config.toml
norm = "layernorm"
norm_eps = 1e-05
positions = "rope"
init_std_qkv = 0.0434
decay_fraction = 0.679
decay_shape = "pow"
train_tokens = 282000000
MLP neurons of a small language model. Each row is named by its layer, matrix (up: input weights) and neuron, and shows model dimensions 0-223. Each number is 128 + 32 x the weight over its row's rms, rounded and kept within 0 to 255. Numbers have three digits each.
After each neuron's rows, "fires on" lists the tokens most often at its 100 highest values on Wikipedia text that the model never trained on.

L3.up334:110100054120135121167149123104148187088125147113091129172060088129154052080224177146146165099145123138156092136129107150109174089151129158155187168128144101051106128137093088117076096131153060059134119164136168204163149119132165089083160093149134132099157155148147149150120082115118137152148125128133100093131148169110127145089171162169158129132178121125112151157140142102110084180135124135119188075103126110129126156148059170092121145135122191109099111088163115126074116070136113128096117150161065113140144123134129104014162202177095126101106129139147114138106130157156167054103139095174092168117132124074080140107156107094116154131151099132124134117130124158137156135152
fires on: "ed", ":", "m", "et", "f", "ic"

L3.up381:171133195124133144183154154177136125167124108147095147128110095136083135081147138065138112107097145161128112131104117080105109090099115112108163166114086130182187110082114132039102072153150109160107120154054118097105188132148135127126139133136169108100185108090199119178143106125106138126173164125066143134109133118173182146163117068110153126127151126160176109136187135128117157116133120039089113121094198131156136102147155093135075156149144123087123126081123171120154179169189165087133121127084064167130088087117135095129109184133189103151141156122093104130138127134147111087110090163073159074077164155118119126122062176097137153142133212090073109107124125169113118095136
fires on: "on", "ight", "ion", "et", "alk"

L6.up213:142140187090107115165162121143149107189173190110060158180133107128113067156175106083154168085150136155090165135094111066111101137123083142119097128162158182091122170088088067145131173115150126154180149186151165112112106175197096087128179082090118129188081157162088117087108140143115189116152109119123115146180064150123183078105141152162100016114088146122155113122166145142156099146116122103101091075106137160146131156090103139056141094143148089163104130125167157146158083141103104133097089116129144169106115097132131077108167091129130088162133119152138113135134127156109141110121141119138113144081120156140095157143161107134140119113153143187118112076052173131139194139074
fires on: "z", "ath", "7", " Z", "iz"

L3.up96:071091144093146096146106159132125102119134163143130138214127160082105162134188141126128141150145175088198142117146115110114132137117135095157112156097093151119133140110142136213109054156105124110136167143132195152107068079115114159117132127125076113138113129132086112141115120110136113197142180098106148168127131111143140082131160155087139139151107104125121068151081090140124117109104182169130163155131156070106123121149103132091107127161130133168153172057133155084103140115127124191066147092108105177107179091164100147236139124138053085117113143155126137150073159131100150121137068146100165165085137150055115098108166104167100172134129196158170183152167195114140145063096
fires on: " tr", "r", ".S", " inc", " r", " Pr"

L6.up35:089134103096144113086147101135151118125066164161099100074077189154102110153146124109074120110144145109176150103149153219069090172122067145147088125143118169092094159104123165122129127165116044160139128131135151115127100117107134149069122120091122167106107094138130182145159132156162104112148132145144130082141067109126089086136120128128215107132097091147094095066093140141164126099089113118124138095137161197129211098134059140107127080169103180180133130087110075150159072177143165086147136151141137182144097148154135155087145099140086093115096101149125171141135143111124120124151113128213086095128130124112164106065193192056143129150136115166100146142085145070124115107121
fires on: " c", "a", " C"

L6.up381:131152102099111159149147171137145169109146091100124122166121135087141137047128119138124165138170125132077169148111122076095214132155162203149172142104133084170142151118123090125086133181179102120128168160110126105160079153094079072155116135183156134114118101143102127168170134119143128043059084148059125128116067106151126179197100066107097127127169092124077101167100097137143117124175169177080114188154143125150123074100151156059095173105111139103129074072148098136120140146083120127122112137179169080152119121127121086086180157125137072185144143099094198115106129099100144181155132130152162156131114131162102168145126126117162136104127100111139162185145135127109147068136
fires on: "2", "1", "5", "ro", "4", "v"

L3.up462:103121144134136139109159157124186113118120133102130082178140147171115124172158103172124175171133157148164143111150098078052109145113143159071145175128124114101117181125106184096155121115107163120107113150089096093177178099119101144128122137123126079101155132135068059069112158167088152112112077087127117155064095123145138149137159158117108144097126194150146142145175148161082133099140136130094117154134095125144129134133104072071102133149146074205089200119098191157141150142148114082062100140138133125140144100186168208161104119126064155154142114125105191117094120196113097159107106153125118110086139177071124063182111142158165101153132180066198137149137156146184127116135
fires on: "r", " r", " served", "ra", " gr"

L3.up753:133157115146154127132149146115058161109133101157060112124144160162145131178135085170132154101157184183107128094160166113170127120087186140107170113140059096115111127105166087172110148171125168100145230138147097111138151150158145141064140134144136133125111127123190099149149117140087144150149119093099040166126182098070129165137121099122138110103164142034152167146089134106155135082127121159095155180117113118080135133103139083096159099095116182138105138117149096131126170087115132108097089154133138130133081135065107135141178161145143136073131108188132107159064146092138124094129146130180098103107111181116169084112120022139038133117074136146106145109111122134151144159061
fires on: " and", "per", "\""

L3.up707:113092119123152106176107097164073123076100170107134109140113189095112124112148030098055143130117155117165161118137099130133166100147132162136204208175115142173103134130178146166098163106132155038082168079098089189159102105134143170149153087125095135154130129119098142122085155169172130133179128174080130160148114172097124156120169061110106101180093111105104185090101141213146104111171078148132156140122139126140133167129072106115132152126145107126107141123119076116133106163141122126148103157098061102185161155115126079147177169111129139096101152176130128082130131173122205136135097107112066102066166143107101103096148114167144156165119115099131075120149128100176157119111
fires on: "in", "ew", "ar", " of", "n", "uman"

L3.up604:129107089180139116095056133106097119136124137131149143087162145152160121092135120085076132108184169101139093189127123131125142148089169078167081150087135113124159092087104173139197130154196094106146092159139105179119174120178158143124132133116104204105130148107104124118112152145124065110105116110100085087158124118102108154125164138123085182170110123064123132103106080119142125067079149165133131119076163131130117148147174149111112130125100086134149102119135186153125189153144092160124084166110076212102099109178193151165170148094113121138156107141070116182097094137110100149136178193119096175172087183165104137109144140144141165178122160219090104138149079153173145135172
fires on: " would", " may", " will", " can", "ould", "ust"

L6.up118:134135137142074108138160070160035067107143164188151098162174101098108155143136135210104073116138155124124138142136160099148060145170120130072092091121108184170095140161104176142143132173068087107106107133155088082138122153157136093127178083121160102139151133120166164105099100124100106197168136160086094082155091126173096144120113129154131155193093114159149124100137121107151066144058102106124099128108080113088138111104116101107097116140175146144150130058144142170175132138124117120088103095137155052095151143111131115156077136061161163131182100126184106132144135154090092089138077120152130134191135116156086114134099123163177170180164179120081174122108097174142143114100
fires on: " m", " the", "r", " two"

L3.up153:189133107115121121132145103106184127146101078162148165122108075107143080119120157153096167081140149158129143135143136064130083095140128087135102190119206144095125130166078077138104106079055121107110142117174139132146138197128137133094142101113140160094107137155124202134112151117128154114107058149129143173123114121088231162098079123155128139128137074068140184143146207176140091111163136115144145107158125137155181179161094160104116123114186150118137129126173070125115138154211064107085130099108078142176059129140121114118090151094137084121109105162160121088170054182174123176105114179125079154076118167104132155110107121094120157168116154144148101103127125146129123138104
fires on: "z", "iz", "ille", " z", "ou", "az"

L6.up94:106155158117134106137138110098084122096091152156082166153174087200158068111237153154120110161143162152113132118181109135146108084173136134102090132110149129123100139133110164193145119149138136071145077185144156160111114157130134161088142159149079106107099120123082092105158136080149121141104135111086134132168176146115138157161149171129185085154092181159122166113094122142097053164074130112082131178133058178189079115138111100110087100136098123104143095181129154104178090143102119102077109151105099098112182201128167091048135119151093143128132090092198093098105132125147148064172186120147164140126156147105115173181106177122163118133161141095096123137141160103116114096135
fires on: "c", " f", " m", "f", "l", "m"

L3.up47:071151162169104147129146151122133113123129145169075138108118166077138094081147119150110161144131186076156090112127110173112080104088140132135126157188148106202168160087133122113111149156161126154102170089121087111133134170139116122095123131067155108166116113096091101063136157117147115126155090078150077129110083134081172077150195174119098151119158119118174125096110113037155086132089085153155137122098171128034219102154127055119159125117162161123104165183176162159209136137157124082120105119128155166142145140096108146149117133116081126130195092108153178133139153089111138104098130075138130145117095136148116083141061143135133099159143051145132111103131157097181105090092
fires on: "ou", "it", "augh", "h", " and", "ains"

L6.up547:163087096121083095123110153133133160156107075083162182067149150142100099123136094133171144115151153107198131103168079151130151093180118091082148055148130112140232139080152134117142133097115039118154089104128114156187141088149125169128160162170081128070155163105109173089166100157162125130139133092138107109188175092159120112129123142099132109065188116105203113142116101123050119159115127105157154112182075120165083122114171125078105122099101108109114118124128089130155131200143135166156104093128136103168125110163126199168110109104160139167165129130066059173099145092146095173139166108166125105140119121184121116172127097141096153109101160176149140140100091143106101125139
fires on: " con", " pro", "ro", "e", "u", " k"

L6.up409:180126110178146111135155128121107114105083096102149098094151096119133134153150112168106144095080133073121129065079134144112096081148121187082184127169148194129126108109131179164142131145095079080150160111118091117093171080146129140106114096085114130126161072117138094088203141159132117180115190150101092136124178128090103153136110077144077129112191096157147110146127042126111102179152176109135169118165070173098128147164139155113120130100087139166108157107162127142122112182111119129083187156154109122175074117124141136054073131118147097167155135104111112115143127091146154133144158166149184092121114097182077126136081134182167127131146149129147176178205130062094064091089
fires on: ":", "ro", "l", "e", ")", "ul"

L3.up17:113181144123133130131110153177126143130123133113176171162105171117108081149167178072117085201091101113144187104156127167138132111151116088128138121086193150190065205081114100096095095093114169121085128172188124143133107118085101118130104099121087144182130108085146121080115131161142129120115119108106132064138077122180127137167093121111087158101192113094130103100165136103186121111113132122152191103155094176125102087175142117132157120131149092133132130152116114113152176088052135146140170162142135139178134160137116114153119097157103132216141105125077076162128154077170101182084166140107137167098130136128140058082123111064170104204104164179109126100125106143122076183117
fires on: " Bl", " Se", "il", "al", "l", " bl"

L3.up701:117168101159146071181124135094142135098163152113082157132105071127110113131179116178068170159106047104104121126098118174118168142128142129197146144110157154118099104132114105073163160078119142131155209099159105139095185124097135166169138147146122109198158122172099108115154069105182134113164118109153134128170068151133134115106102130132100087100131163096176050140080118134075102080134140091135101216118091097125114119086077129158169083095133157209133155108105117091164113096144126151099153156099102143126161061158139156131129182074154169114107092166148131132136091154133108177102098095137101089152095163104126110156103172111106179113163066126153104127099190114172111092088
fires on: "y", "d", "ed", "ok", "oy"

L6.up45:146138184134158171098143168090140126159122149139165140139180134149138161142098087113160134187177089138099157106141157096175171125134129158139092176151150092158085117184091112099081060157154111063128159111166128170171155117101115068110116095112184151091190170161086136134140127120088099151136076147137127113122079117167104064114162062121065133100149184110146123178120119201115134122125114118092153152109131097115048132091107097161119076097064150147122173117100121095097103162163122120129137133071103162098165126135100088160141095101153083085163122107162176135122127084123129203093135121130066048129140140112101167092123093097066135125079160206145108092120097137114115105145
fires on: "H", "D", "W", ",", " s", "B"

L6.up568:147059067099132147181160173164042023100105111084140144125146101148168126139135160232149103139160149146150182097142138121188093116116119120137129116142180181187043153169096062137153117156117116137107188113058114136103089146171187094156110082129158132080190137137118121085097177091172118126129124139102151102148100162158183120190103105158188149135113094144126107150094157131150127125143154132072103126133153138111087157128137133151112122138120113106122130116132149153187155152108110165162099082156110176144126181115115096091169126094168145127118126120154105132151087141108133103095064137144086079081151120116122123094145163122143163078117140131159107079155207156152153106154
fires on: " m", " a", "0"

L6.up413:098118131132147132069155144164118097123116154118155157145109067163147084142127151135092109152169124081108103092118173121116088202152125147106148093072113100152127076157075130150201058151153115180154132120175152140113119187132089163136111101102098155127139122129146200161133203146107154068107121139086128076158089175123148168169102150046117139155083110114138075166168124104156124175109131103141143102094134158126159075123137132126102050130094147174122143097124099144116134161110200188142130125091134109101088093096137103132157152186088087081166214131120135108179163108106145141113162101157177109139103085091147098171183099131139165133096054133092093160126139082136080154094
fires on: "c", "g", "1", "ro", "om", "z"

L6.up834:042156101099118203142103110146187111159185131154137163189122090166127093093162150098166139148116080073113134197145049099112154176179166124111149121134134116179132122108188167141171126134117102164083132136141073092169132158150136112175151124098129131090126121153116172165069150148111113095130103105102162083104143110184099086072150110089140135151125178082103130133143180176179129067157145107084104157170154117126146127175133119130134059121155128086102124131174106107126131067141178098136080120143157150175134111085103076070088142100087126162116108128094131113177123136101146112185091093146116115179117179143125211105119147178155076105127146086122115132147148175107125083092
fires on: "0", " |", "1", "it", "9", "4"

L3.up10:206052081138123159198098128097193143148119164161149093124137094150054151160157132153123191193148126192166106145153149085151136114175170148178123113159165067118107108107107147084077144162073152114129133114125114110158154131157124142120162148189092131123104144183152096090169187116162167149071175159151204086149088157129145117169088093207116151124122150125106131154119099156145094113147112138122153133160110110142081132147099130146117149140123155130148121167148175137084117121181115095157130137038137176139131116106149104131111130107087170119119083174122120082148137104151107134100098108105098133112120091104099111094129130111130234166134146152144193195169087130074133082117
fires on: "il", "ody", "ott", "on", "att", "ob"

L3.up556:148166054098060146091162117146156102116187178098116141105097172117145130168151136070109152151114139119205102090164098100091090153108114120112201186202116135173117127076134121078107149082091137181091124069091110084208131138119169085114097182160126097084110142139109096152179115135130145113151150126136086077131086159146148096143135158096075145152151119062150095154107174156119110133098137136119081128200154124117087124132136128123161141124106092162111132162128124172163150090150125141098158115171088122112155168182168095153120088068154117138088168072190163105145159134139132127115173123171122087103178135151133104113185107166141155194109101145108097146112171124138092059093
fires on: " by", ",", "'", " died", "ied", "b"

L3.up769:099130121214111104104163137118152163121133110121046141131079116138178090158153165124125139080164111097131114125130137126124105131106118133111184146126160069125106114146115150140129125073136110124226135095127090161114119123055123131112108151143161150121143131151086183096127139122129121083113147093139189130067152079102124172064155165122185100028092119130113156118090128140129105186118165125147211102084169138130102143116184194148158118141104142117112079134172090071139070162108153184085184067112089134123078063119111127162114147144165118095104124115130097119176184142120167150130139137161136149139135164153125166068171188160111151128128159134075062094125123132149063151107
fires on: "ra", " sk", " med", "z", " constru", "g"